Weights of a small GPT-style language model, trained from scratch on English Wikipedia.
Size: 12 layers, width 448, 7 heads of 64, MLP 1792 GELU, 31.3M parameters.
Architecture: LayerNorm before each block, rotary positions, biases, untied embeddings, attention and MLP in parallel.
Training: a variant of Muon for these matrices, 326M tokens, 4967 steps.
MLP neurons of a small language model. Each row is named by its layer, matrix (up: input weights; down: output weights) and neuron, and shows model dimensions 181-276. Each number is 128 + 24 x the weight over its row's rms, rounded and kept within 0 to 255. Numbers have three digits each.
A block is one neuron, or neurons of one layer that tend to fire together. After each block is what it responds to, as a language model described it from the Wikipedia text at the highest values.

L9.up134:121076125091110148121142128114153145162135126134114131123098141139135108165114145085167142128128109079113094132143119132151107160152112117168110089145121171136168151102149098157113194133157128136153113084161141085124142135109137100139136152140103109120134117087126099101133102143166141135
L9.down134:132113139115125172119128113130150138116116100135102099129152150153124123144160166165131141080140146120111112136147092092099129153136127110140139128132141149161108191093137123110100102161138087123127126136157154078090148161089135134144152189139085123149151103091071173115134109139116155111
L9.up728:115121148139113112129112085105175126154104185132122142117111116144124137151105142096110140175125132118162165134162158165125154084144103171076125109099111171112105119146118110126123107098167092140169131114130130161082097125139121075141134136106092089142123139102137152127178128098110097147
L9.down728:154126120161123137081102098107127148125077123150144124156133104133106149167093122138163142151121114118144114117127091103142141145167134148126131136100138119111161154100116123150157146153106140128143157116187115109151133141155095145179128175123099128133149104138147092134123117134130172088
L9.up855:113125161130127125126142089104096156203176082122133085082137117152111110152090111099107128130124121140139111107123127134142181112113172118117118136134160149173130105133101111111137152144130153149139105148144098132092138112086098097152133131126116120102120184177125162109095111132138145139
L9.down855:127113119100134118173137087106100152098126083137159101085147109134141144154116111192142125147110137108164115152147152110116116135117159122085126104100125132132143121121111170140168131100130085102155131131092130158158112088109100103166124151163141136132141128145103164135112126141082141083
L9.up1087:168168158130146115113126107078079113108194160141175114124086107159132121161094124132149107152129097140187121099158124119107169140118130130139151116125180141150119146141094085115140119106091149097149133082150118123095130067089155096134121148103164116084163100092128133108107127102141110093
L9.down1087:120107110128112131134140155098126136147082098135110151161137126123109114113140106147136128103093162124143110116139130135139104169126159098130108114101149087071124142124183086094112097135152144157116100118104111157142164117134122121110113154141149097127092104146129148096116098148128130129
Responds to: Number separators in tables. Thousands commas and decimal points inside numbers in wiki table cells, such as vote counts, attendances and times, e.g. 4,599, 13.150, 95,384.

L7.up898:145134145127138128141118154116116084143121156172100123162160108128156112121089116171101129142145147171118147084106095135120114102158095124101112123164164136098132151138161029127180159087142157132127114100102142110134082121117154128119188139118121146138134167146111136103142131134180127116
L7.down898:105133161119149106121120152086127098157078124168125141153109150126113084130175149091096156113100127142071106123107144163091134171137106062145118099134163116124122135150153092131138154138130125103184117124123133145171133140073167155118160132119132172140140116140139142150171110167136143175
L7.up1041:139112135126138131135129082154144102098127095134122164151136143145072139134096145116108146132119104123142160108080134130144135166125142165094142132079142154140130153081135084085094121160120141126125101112123122098133145122137134097176160151130114181113153110131146095132142140131141132117
L7.down1041:078144141099159130132122117140152121154117097137090145130126143135114104136136090130111121150118133091119145167119076131141164168128118119112098153111145141148090126176134135105096124108154138081143114110111112102146156173113083141154122128132140148144145142164132111167147056098146129107
L7.up1691:148142178142146119154121131106122163125116133112132100132120111130142114138109129125103160082095121157096097103117110120090115162135130089097103126129134111126096112152127129120177157088115178151141178100136125095124107111163131143116186132132133128103123102157148113101127120167100172129
L7.down1691:138134098168186132144116133130088123112117176125123135155119136141126128132139111119108121093096135120133091079092120136130123131121121088148115156091164088118122119153140123115107147118158148114144187129120137108142146135112144085119152114149151166147120096149122107138125155127110150106
L7.up1779:115131153106143157130133134091116100150079149140115139180088101189108152114150158128105136115088120163175151124122100107139109123113130188097122132099145104114149132107099115114105112150122107154140173093122121069136090139140157144154120148109158156115130121130088150114141120146144163131
L7.down1779:103164105102110137151156100108134144118103167121155149101152081129107103131120148136122149143132145127111104111121147118133138130155127111137096186136135160121080112139130139094148125147116109118136145108097160132168135129079102116182118101114105115143153137145137110145153103090102144138
Responds to: "an" article and word-start fragment. The article "an" and the word-piece "an" opening a longer word, as in "was an apprentice", ancestral, analysis, Anything.

L7.up1120:139164113179115165126105113133127136152155092125115124154165109115151141128143127148124140130149133147148159140130108147115100085087075154154106105096154100132135101150140149116128121148112143125141155114096141171086119105150136147144119125140143150102124166088127141169142153107143110126
L7.down1120:139108142131080114130111103153145145179127102095148116127156110160130136120121120160141139149113157123121070114119123165111150141137096151128123167095114166156100127141079110086085117075133086103095117112164101073138112128113135077067137179177110180116096185120115134133126122123130094133
L7.up1265:124100140148148128143106168122088103147148145126101122089147096145119115111155092156125111130115122163169161138148131124119090120123095123166116084095130085091130126120141107089131148086140147160101126122133181150129171125128143109170127073166055163122108147084112107114144146132113113162
L7.down1265:151139115133119107120088155140105121134159123152131110118088098146152065143144144118094138105102111108134109192133123092107150139126147145140123122135121158122097167138122150088126103085130141152139112139117102073120128159118101109106108167139126123082144137160167151117136104102139091109
L7.up1449:121145117134117144131112126165127124105156115110093100100126132126137093074144120151119138120120114145095137150139135144115153104139119160114106136147116133114098122123136167132148132104124150174138113149142125146108125120113195133158131108140103114155142142127128142135168143146138106110
L7.down1449:116119141125093119120132090120144152129105106160126138116150150107093151128137099112160127151099144154145149079154128125118135161101155138136123125119126112112152097142095134166109140157155153115129118145125102106148109143165125103101140134105170143131105112143139138165150127134127176094
L7.up1476:159127119122139144138137131089096153100118100087118166119121106089113073103098111169132111160175126136192134139113117115128112156077128150128140136136099115149156159132116118132132151104102186117103171144115138083083148156127162154108156136146138155066131209122107081165147174091117104134
L7.down1476:198087171114092174110151146068130132118157111138107164064133149126133150117112163174134150126100159132125129112111094126127126131105164216106138157127165137137104138137089127080105125122164147133136155109134143109109137122140171152138106135137104149110093168105181141097119127119127155124
Responds to: Words inside creative-work titles. Word pieces and short words partway into song, album or film titles in track lists and filmographies, e.g. Baby, Got, Gone Girl.

L9.up746:084114094151109124153130109147162163146116129142160154117136139162147146168103115123089134094100136114104169152165126154106147132149180181172143095192104136092138108149159141138153099134153109097118131124127106089087128136134113159113111132128122085138145134148122124134085135092147134124
L9.down746:153132126088162125151115160174130104119125133096112112079099146118138132113144136119146112167164126112105116144127063149114120165130118116117079121123128146127121116139119132188054071120098122131182106118158067151133096134123140141091113121121128130107144086120124101131112093129166130132
L9.up1179:143087150097138150126121121086129140153164146069157097126076146107149148117133145140121137107118136115099095116142184105163112136099115146130118116165161086147108126078140115165137141134125115077127133143091155138102118116120113143119128141092148094152120128104093094115084136173131169172
L9.down1179:161112125154108124142138105078133173127107164097137110097114146089110144142127116122126074069091108080158097126134101087127152124151140107129166118167148154108138113125168123146102065161089145127118149130127131111137132160098145142103193159126190085125101165143152135104112131137124124183
L9.up1655:105150094105106162099113126110116085140159138105118143156177085135098133115105145121125171118136124134101133166116151153149131136135159122178140120124156092144147144152192160157136102087134118130105149159140141127099158105186113108074095147129125134141112110113123116141117130113149135138
L9.down1655:116089127144111106184125113128122142131119101159126095151150140096151105104151154101110131128142138115120133138109141165090128095119136184142101194144152136115109099150159106075139141177098098149103108083152098130112131172119111110152090124091105143136121086118126125163109124148118132095
L9.up1766:122128190142164098133108124082142131091133143109086122098191126118123160132124148123124080120113119141137102149179131123134130111109113109116148067135112104101088153122104086094156161149114160106125133148123136159110147149173154100131145132150132111131098149111116112108103146160144109149
L9.down1766:135147143102102141131118121133135147126134105139126125131152161129140138145158169152122090137142111133104117127125142115056164116086138135153118109147133136141161170091100082152175129124135104131162153156161143108131133132147082101121087125124147143099129117130134084098140105097159145105
Responds to: Month names in dates. Month name tokens in full dates, after on, in, a colon or a table bar, e.g. Released: November 18, 2002, in February 1954.

L7.up584:096155121183143133131118097157114114159114164123156161157158151129119143146158127070068091175085115107106115098141121144121125133076167149138122140103082109152113114129126081161137162118193146143137125154103119161104099105159132163128128157102107130113116140091090133121141132166101117132
L7.down584:131118128075099157064103164121144143119145112138114156140133129112104119114100100099119135126138108120145099144112117145127148131155146103146121114142134134074120123110103132150125133116136182106113133124147174095119127100127152111132167161118158161114118153152175124154137124138137131099
L7.up1145:141125187149134108095103102115125147155131113098154110129170099113101146145094124103155138125139173122106163157133153150127119110151100146137085120127168132113149110131150158119102160110138129094146155125144117163136144133126108142110111150139113117090143155114148090130162119118106134128
L7.down1145:107127111101083136161124151174135134079139145105105152107160142151100149096107136122162143098084143125149118155125116095150152149107160138148129156127090114115126106160178122107119102140130152110111129146103170085116125143129136121086107132118126146122106180140108120092170126158125142144
L7.up1509:132148135144142107106133132141145155138127125088168131140147150165073121128142118143108133131113125114119134096129094115102130148149111145135096163083085142127130114143147156100115163090167141160119139146102145080138134082107140093154119151104082078171107114141152178105132123136138123139
L7.down1509:139156129137127173123105152120155144071121087097121149143125123134107142101151114134132105175115139132112111120132109118120100102115131135125088145112091152141105153103153135114152165116161146116121116125167150156129117149077139100119145149109146173126114113177101123141148122115131149138
L7.up1627:142086082117131059078090101114143135144175150123119086148137137152107115124099115144152153161113121124140100118128102159096117067171129153120094130100103147100120125130132107186074127115126164147130134108169127074121120117133154133143137152120116137130107154128086140113124131129177151171
L7.down1627:110128163122134103165156108160136127117144143137141149109121112109094159121105137108124159134114140147151116133108131100136096149111089143102148163118139124159085148174115144117153150150139114150098151138127121148158086154086134132125130107106091101139111057115127104148172130141126122158
Responds to: Abstract noun endings. Final suffix pieces completing abstract nouns that head a noun phrase, often after "the" and before "of", such as import-ance, possib-ility, situ-ation.

L9.up521:134128141130092158076137103131118115131090120139178160131131143133119150133083111112114136114184159143137155106125113115135062140113151154152128151120125146091164141147132080081092160148138121126169135150116134155119135145111120137115141136098170088111094157096104111166122148151127086110
L9.down521:124188111147135111154134117131100138117119159114130126122113120114101174125158140148107083128113116179095096103108129139112108125152177094148169126116110153115108121156096120124114115119139110117138135176134160180123112145131092106140119126097124134107142111148122143116104128143130172156
L9.up690:122158153143131086133078074125098180116123107135116119124141123176111100134120141112137149130117156108100129108154117070124125140116139146190110142098137121119133125105102168136161125107167138132125135131153169101134121141168159127130115134125090122138110128110092155069123120123111149140
L9.down690:106081132141106087153106133156092131096071156098095094144152135121151143088141182147106153115105123127130099131098143084142133117104133121144095156102122096136091161112128115090141109151104126155139119123137105121151161094129118120066085131161100102122143130127106139108098116140140149189
L9.up816:129114123115110110121123091132184151112108134122114180127136139106117152124109094130186128150166078160125112090168084146151071129118122139114134132147151109119130092124173126182094172112151127121111133104128187159155128082152151144141120101093147148110188093096116163151132125185118099146
L9.down816:125148125158105123151147103125115144103150131117134106134107166142101095091146114115136158162102130142139145080129125114104139133132114131121156122131131145107104127131091126148128108105146125151140130125092064153161161128154148189164133120111159160130120128083121140172107143090170124111
L9.up1783:120165155154140123115127122125103136133171192124103155121128110145105098092097116151140165129111142138111125109146122153135088110112117145126142094132152097122149160134136151131083166125151103143135111116138073160090093105151160153104085101116128127135084131107132131111104126070084154118
L9.down1783:138128088133163117109118152156133103144101089113105141184120160133095134198150119142138134098105158140128147165123121107198120159087127097111102120136135135123103124127134142124083101138117140105140123130148166070120092155146126148135140143147129130114102137142128128139138121186112151168
Responds to: Abstract noun suffixes. Final word pieces that complete abstract nouns, usually after "the" and before "of", such as presumpt-ion, import-ance, independ-ence, util-ization.

L2.up319:116126102153140167156134135131174160117091118115121153088127157126161108167151134139146123125098138149102137134127124134183151168165154118114153118093149134133159078120110131146134169136125112172124154160122110146146165120137162127164103070109127173163135140115120133122134074107134100156
L2.down319:150115106168139154114131108102133135141123179134134128155173120166158145155157168138146087137084123132121118114127101125103127132175155079130105108122126169155162114118098142086149155137149149111132123156142135132142106104131144147137113133159139134160130110100154141073109131120091093159
Responds to: Linking of and word pieces. Mostly "of" after titles and institutions (Department of, Duke of, Professor of), "de" in Racing de Santander and as a first piece (degree, dealt), and second pieces after short onsets (cl-ose, Gl-oria, Cl-arissa).

L7.up23:155150155138138150130177120139132107158127108115121135154196138171096124125082123154121134123174127131112102093100150156133054176090169126155120123156128190138117123133072123169133103142106124107154108146105148112168116139106145100109109117073107149139100103137152123146110095125116131152
L7.down23:133134093088144132120140155139176083116132150128142117128128144131112139132090162153115160090156126101102092102090133137124069193140157139170121161113141169144085104154061118140131113147150119092150116131117173117137157122143163087145168123142119111090159120163128079167119095132147107131
L7.up136:151139114082137107112093132098149144137139156148154135149078191101120119108140156119154130119166060147148114102134149126152100167128113114174131149113146151130149124130183113116128146119138151095157116152116135165130124121108108151117094109151124126127138108131131104142124143102160174108
L7.down136:148098118177152087157085120154146106123111168153142115119122079088106162118080154095144126118141129124122129125069148134151138111121118130125112125098101104164140082127156159104148118114082108147100137128129147126103055105132136139123114053115143100103097116163120157142157167135172123140
L7.up613:128110190125124118118124108160109063136141142136156164109153145120118090104092131114147158115133139115106136115133106154116096109080123134135147138120141143170101128107129154136141140139142125132131125096111116124160153075113132116079102131114161114121143125134071098151155127132094136114
L7.down613:111117091140167112188130153136150096135110136151144104140123112127137135128137145144128114114129105082134106092093103119128131148143156143117117105180123089138103092141130139089152122124144128128145126133118167117144147119123117118164152110078167150135136149163104134140130103102135061139
L7.up1652:134137137120132100166101112137092158111110104129125174088155106092131130104092166126076113159125103117127088148114116156122139115136157143155093112132140095106142142129114086109132177126182131124098148150133149141094133141113138130153112109147122171110168128154153145154172095125120156130
L7.down1652:126135144149136120131137134165110077135080173125171140129168133141141132100127148097119154093057109159123134135100128109116131084162110147155114131071155152120132135103125128150148148127121152133118116103107126127152125113152106142168120115129117129139097106127137139154113131130172110122
Responds to: Closing parenthetical punctuation. Closing parentheses, and sometimes commas, that end a parenthetical or appositive aside, e.g. "(Nursery)", "(4:05 pm EST)", "Hartzell Propeller,", often in tables.

L7.up596:123112139114109128123131104144151116144176102145166123153122158156125104131111127172122159091175120143143120066117136164133080132106132125120099121153121172126113078133090151177219133114162120132143130131127142104087102135186115122140166151126081128150174094124116114122124119137130159114
L7.down596:085057135106136147141131110174166133167138130096125144145104136135094111128125111147140144135149127141137127134130138112126130166095139116143121141097154125159134124137122135118135155143103161122145138139112161073090146127139129105110157146159096123108153156121133129133129131105103123102
L7.up633:173125144091155136120149145164130136139153174132203110105166118122099062123102137167147144085140118135139130145120141148097120137120158129119126103150119170155139123125076106154149107102127139118197126119153137112124149122155101078118078170118101151119117126143170149101120140127116066145
L7.down633:132094129129114102121127149132144142117078123177113127117132112163123130098112189165135130100130149135123145116121129138136104131125120083146106124152120133163131148169080085148127135130132105098152106143141131142152121131142123134127118134152134142111128124147114123137119057137111147142
L7.up1225:166124126123147152097130138129112128154099080120110134128095149102083107102093133111124126121149092121147159075167153101148127154106150123183128121140097161154112083156153128114126073128129119085103105149103089142101142156109143137135089147129143131136148156088110156115140105155146073141
L7.down1225:183142148153150119138102113135120149121122139178140110125155100108097105108165173130096165142152148159152163125116114160140080117139121141159142149154133153152133157155087135097123083131102106152108087124151108097121150111118114141131108118111120126126118102122096099131120147127086139110
L7.up1506:148152187097121137096149118111097092123134139101139124112120134118134099131095144118160080135106111133206166083148106162163092146152113080144143136108133132116113137147073115117170133141121121156137122137150128123141124134140136106143107180136137093136153109095122167131134117140128102135
L7.down1506:110149091103118123157099144115145145125101118138103103153138115093077112113119148136115154147107153136119110132099135141128139147146149171107101105138125144174122135104045097091163135114102072099186110110118165143152145116149083183110107132101125132107137131120102126142098146155126154128
Responds to: Commas after noun phrases. Commas closing a noun phrase or clause in prose, before and, which, who or a participle, plus commas in numbers (64,000).

L7.up1070:127113088155155198117144100084128138131150115121123114152094135129127123153137132099098123156117098134114148151149183105103096085163120136105141102131107141108164119113100109151117121126133108141147129165144130102144123164162134099102177170132106118062119143115108125126137130103146109117
L7.down1070:135158109137147117153142101131122113171173126117076087151114107100128130105156135097105123105138111120145140085158139145094131122115159114104122133115097129142161126141139151116156117136143133123073157087105144155127119163138129138079126102095143118116140111138088128118099145083142129141
L7.up1325:137145127148142113139164173127100115167154145178108132145106117128099128163136141114150180101123124127084133135142122140110123132130121118156119100140129118103089157130123091163109085077096115095122172136137132078136141176104127088161141140155144140099152109143132120107163123125139136119
L7.down1325:107143113161103125148153093137180154093139137108132121114153165094113155103163097127130129109123151135105082089099128093173098126194108147104121102120107113118140140147139149098099101155117148110087105141111137139112167191119145139159119117098199119116163135141131130126149136129136142111
L7.up1492:122114131108172107140117128101132061120111125139174151132094124133098125188163103156124142130082105111109138116127095148159109098137117126143133121123150102119131110112123101179124127129090118111155158112173140141139113118101135169161149194120136137116126123152148097106120089118144096170
L7.down1492:153139138113121112112102119143131143118156099133176126158131152130087082140126073158138125105144106109140126112091143125141124126136146162148108093083113130124121161140119146101134075180151128152135121110153166084137107138141158166164142137103140133145117178122156195148140163114164127167
L7.up1579:124151114106136120146116105145153090078126142133101103162162127093161092176139124146126170125168156155123115164153140144166091125104131148141125104134201125152144122110163131155112142116102141104090139090137122127119149162134083141159119144140130138171120161133073122114155130083114160120
L7.down1579:091157145131082153140104111089133100141151092137115123150116131138134103114137154143139155117079158152131115151134165141094141092151126126080110133146111123157090129155131108123144126135073151118102119110120123165108160122120143120161118130115172131165168087125111104113160128103123092165
Responds to: Place-name and month beginnings. Opening pieces of place names and month names in date or location phrases, such as New (York), D-en-(mark), Ber-(lin), April after a day number.

L2.up241:127074117141143135172171128087127137117053149100131122059124140089147115144114109125095085124139101123165111123165132120144088074120145115148129122107098149143090147122144124129177131139151126114141129107136192123154162130147129105140139124096162116148156146148135085131159135131168075155
L2.down241:182118119129148113138153110138151112097158118115094138173132094146126162114131113145161099092096100131188090131146098071120130098147160146075125155152106199152084130103122130146153125117129118116120134139136148141113154122128120090138132142137150144131121112173134101138148127161123102143
Responds to: Date comma after day. The comma between day and year in US-style dates (December 10, 1862), mostly in tables; also month names and word fragments such as Apr-il, ell-iptic.

L2.up729:147138098136191126120133160128111132172130120125146131140136128115123138094154161107132125105134142134133177164150136119118099155113142085124172139142087092136125179111128101136105122152136147152167117116121150147095131099111156138147126128128093149143120140161132134155133142123093062149
L2.down729:139116142139104125123131156096114118144078129122176119174111110133161186140126141125118127119119136142109092140117091170113074164113107104123139192163139176136123161153137148091140121128116126116111132119126114178139113123109133106120149159111127169157127114160118123108141129139122148147
Responds to: Mid-word fragments, digit commas. Short second pieces of words split after one or two letters, such as E-p-ic, Eg-y-pt, att-em-pt, and thousands-separator commas in vote-count tables.

L2.up890:182123174137123153098104154093148164109117181112150121136083125137121116153098119103076143145146104120135142112110096152165102127076125123123119055116122142133115140158137152095129131100109094154113144143144086124115109143125111102141103112086137095140174113116111149151157131140147115149
L2.down890:092161142074109157159153101120110077103101143146155124106112135123114144132175158158112134151154158132106116150107103112129206107112124122128136128090160172094183122092074128087096155117162139125100105105152151139123152139108120196147164130090150119153089117137089137164137159137131107144
Responds to: Mid-word continuation pieces. Second or later word pieces finishing a split word, often names (Mar-ion, L-ions, L-ourdes, Gr-ace) or suffixes like -ction, -ility; also help, rel.

L2.up636:156138087173149108080093133190136124102097081165163123105167146136131116103089114140130094108132144129140140161120144118125114162127134132126139160151134171080134121083151141096125122119158114131127081144128141166121149161118162129104155120137133113169110110123111168140118135092143108119
L2.down636:090118113106133108148169131144103118129128137085079130128134121137126118125167099099090121109095104134122145131125154154104137143114130136118151141114130177167094109122136135135135097151099135136080140155119060186171091130107113146110126095120141090121131097145127105181107198101138140138
Responds to: Closing quotes and fragments. Closing quotation marks after quoted phrases or titles ("bring order out of chaos"), digits right after a decimal point (14.67, 10.80), and mid-word pieces or number-hyphens (l-ab-or, lo, 13-game).

L9.up75:141111131100091128134131104110138109138111093127129099080169158125125118147096150107101141101118121116131126124126061134133121133125112067132122105097113127148086086115133112140165092095122137095122110143099148115115167133085139095098108111101137112177118167137137135147126123112152126126
L9.down75:131154097139133140123124139157160130136133119142141130157136104132156152106136114132116106163131075092120145134078127135114173178141176113157134170110118152164145131117097130112144123110130134117082113125137173117166158176113118087139141135124136115104100104162126117087074087147151096135
L9.up524:105148169137123145093124115170124088185119106126161113100095111124120134139144103162115100165072128130122098139161098133088148154144125164165111146153115117090073133118179119119114096121141131115111136158204122141132174103132122095090124130098147091157179132124122187156110140151159117125
L9.down524:106109091103091127172152126142108085120075125125163145145122120131094135142135097106099136138112143123119125124106116144115151095156137127129163131147152147115116141121123186110154164112149110115144140131135162122140143122153131128128123164119095138163154135126135141116115167141131124135
L9.up1566:148117149123151120168136108119140076152099111139154168081144103159100147136101156139172140153102123144150136106105128140134104137082155107114131119167148185175092128100146118144150121091124154072132103116097170113150093112173154092142092122123144148140119132149110162163121086111178122134
L9.down1566:129109117144154087111122152155191109095110106124127151137146145130126140112138147130090117121140101154121122107092106134121108171128152118119117113161180127147104150130128136144156132140136140148135100111141152154146134112119116105103154167070099139102124140137139106156132102116142103138
L9.up1678:099137112122164129133131123133141135091102120104159108167161113134151130123141066136125140138139124128124114135144095128084134171089121142112119085125146136144090145141094162111126098096152153139126129179142110117143128113142169109121120112087173134095101099113098128115154130148131101209
L9.down1678:114149072150144115135160103188132112128099160130154143180112115113123185135100140154102167099126131124118152136098105155148122177157164133142051143131127178110132098139148134159086142123161142104162099165087162072147085146141141128122127123150132115159124079165158080154108114107129115126
Responds to: Closing delimiters. Closing parentheses, closing quotation marks and commas that end a parenthetical, quoted name or phrase, as in (Retired), "Durin's Bane," or (loan), often inside tables or lists.

L2.up1089:143056151137149138105167130129142140122099122134158129086119137107139137136106074139158086163132149116167150147124140109129137117080109112123147132121127088115120146096169150166116147104119152134108132125154157157140121141092057160127190107137132142149138138144118123151132117147126153175
L2.down1089:131128131142096138111083139141138145119125115095163096164082118126074133131147085177122124104086109113130134191155134163112110091134119118120147103140179116097119154122132140139116107098149107152112114116082143121147128114123157112143133184111142129119140093119109131134175136110092160161
Responds to: Name and title word pieces. Opening or inner word pieces of proper names and titles, especially One in titles (Take One!, the One Ring), plus pieces like Rez-ae-i, ty-pically.

L2.up1622:152142143140132113119139132081150130102158126143126122115092099137113190131113138113091129132183145153122160097190091121115114137105135085096158117151122122137165156083150116167111162118137135096132161108120154067102100102096163075116162155156106144129132133089098103097157128132109177135
L2.down1622:086125145172128111097167142110130116159126114108145066161112135135150089147140159089107126146157117138113096151068129147124107114142124164131096102108156143166085125135113124159143156083088118117145168177125153075128125129097100138123126163167092164095144139137079138119129165152084148092
Responds to: "an" letter sequence. Fires on "an", whether the article " an" or a word piece inside words like pagan, Dylan, another, animal; sometimes a lone "h" piece (perhaps, km/h).

L7.up139:124150165127123107086129143105138133157165137177140121153154109181114115121093186141111121085103114089155111170142127147129166120202128113123131114125147110110096113076137113093144115111150167138155128134155124209137116122173155100129119107136116110102100098147131118095120087132107121161
L7.down139:124133115150079155130112130142108104103154101154094140124105104141175096137072142182080137161126134151107097115139150114091102153140153092104133128161145102097112147118110117124138096143153120138136130116143128094138140125119132155102112136126129133090144115140085094132154138163116144138
L7.up159:133138070139098114105128129154075163121135146115154173135090128169124118132087105169102122134113174124127144106148118133128179114130103105161078101148145131126102094096141079088149097131114148098101132154149119087110168147127149117161127120096117120147153146117158121146109144131156105118
L7.down159:114113121102094115133131156126171100154134130111133115137132123110144094085150156134148157115142109103091130114131097108107124145171127135158117136158155114179123144118129124129101128147110081154143075109163143158117145145118171159165148128104092139127178108106150124158115136127134133125
L7.up1056:131141175130067156082090068131138104115151171104090119112135162136114105117109177138111141162109139111136116121140104151113134131153086129137121117143145099152152076135150080159101120128137145124096142114140123102098103112134139146102179116104169103160112104135082135123164177112149101125
L7.down1056:126123092063118071143098132122175100113129112147091114110131139121101159127078166148093154105154171150126136141098125117101156119118117149171099134110128118130122103093134147111134087108108158152111095093124113149167087114120113133121129149140111179127134115134114095127116124137164093123
L7.up1672:106110118103142135086082129138132167166117108127124141104099119129098126180141118090111076159118136127113123089153108122107094120174126147124142132149164137126113183099127099100106162107134179110142149119106136140158165131151110103100187152119118137150134103145086098149105140156141095170
L7.down1672:084117155121104133133150137125179108122135151174149106105122124108102134144108169102108137069080131118101070123120133152105133141158120105162114080142184149042086150122162112099103124114115121123110117155129111123162103115119174123132143126133129114146069130107136108160128134149137139109
Responds to: Word-initial P piece. The first piece "p" or "P" of a word split into pieces, lowercase or capital, as in p|ut, p|ersuaded, P|enn, P|ress, P|os.

L9.up133:098170097117157139112115114075126115140070121113118135186142127115105104135097138102084128128091158132140130095131138143078154116115162109141140139115091119149172150134103086151134143108161089130103110113112172097118122111131166124143163148130083141130123133113120141094104135118134115096
L9.down133:147103149090170101182121120080081108163172166124108112151094145112102086077099152112086154148107145178121141161113142121126114134152108104154063133139143092108170143140109102095112121132118094102097136082158109142121120121091102091122183114083129156126171142137084176115106094111098132114
L9.up336:097140090114154133111146112137133129100105140090116140120121128168113109129109164137105131109163142133145141109150139127158133111105115115117139090130157136131073131168124123137167128172117135145144132153091140095164152119161119149130122113122132150171106091135142106150160150118136116083
L9.down336:133156103111168157104144082113127157163128093125113135178155124114103153142111137126150146092135171163105159094175117153114130137135149085129143106110090089155116142126163170152137114142146134127125097083180177139133109171115138138091170147104126141129113136134147134109157093117123192102
L9.up740:132160148091138164111112133108117146131160095099079148115148154133113123133112160119084122111107194153087143115118124161120108124100107136133160128195132134089168164128145124117164155148165118103156111107128142147143127141141114158163144094103129123140124110135184129116142087145121094120
L9.down740:138137130075100121150135141137120130070160090129117123128148153167105113150137120119117131095111128143132095123142121143124175135139160100135136122131152143140152091099115125132123097088189120122114127124131181140134102118140123134099093099106128133147079110110155112130123122175105135113
L9.up1151:162133143178181131133153138138100097129155130132127142140151093085117133091124138083089092131136132113086148093134176117163112137166105125128117115185158127124152144144117092163108112098150152097125115130071156107103109102154104129131113147147121170105157115153157108121128080129143141153
L9.down1151:080130164127147116170109129118122156084138129104081139158140164141194130157084135146149141153140122144141180083124151147096150139083146124151109108126115093144076113126151139109117121096175127081127139117132126116119140138114159122136123146111124155124153099105135169138140131154159127167
Responds to: Article "an" and an- starts. The token "an", either as the article before a vowel-initial noun (an assassination, an attack) or as the first piece of a word (angrily, ancient, another), plus scattered mid-word fragments in names.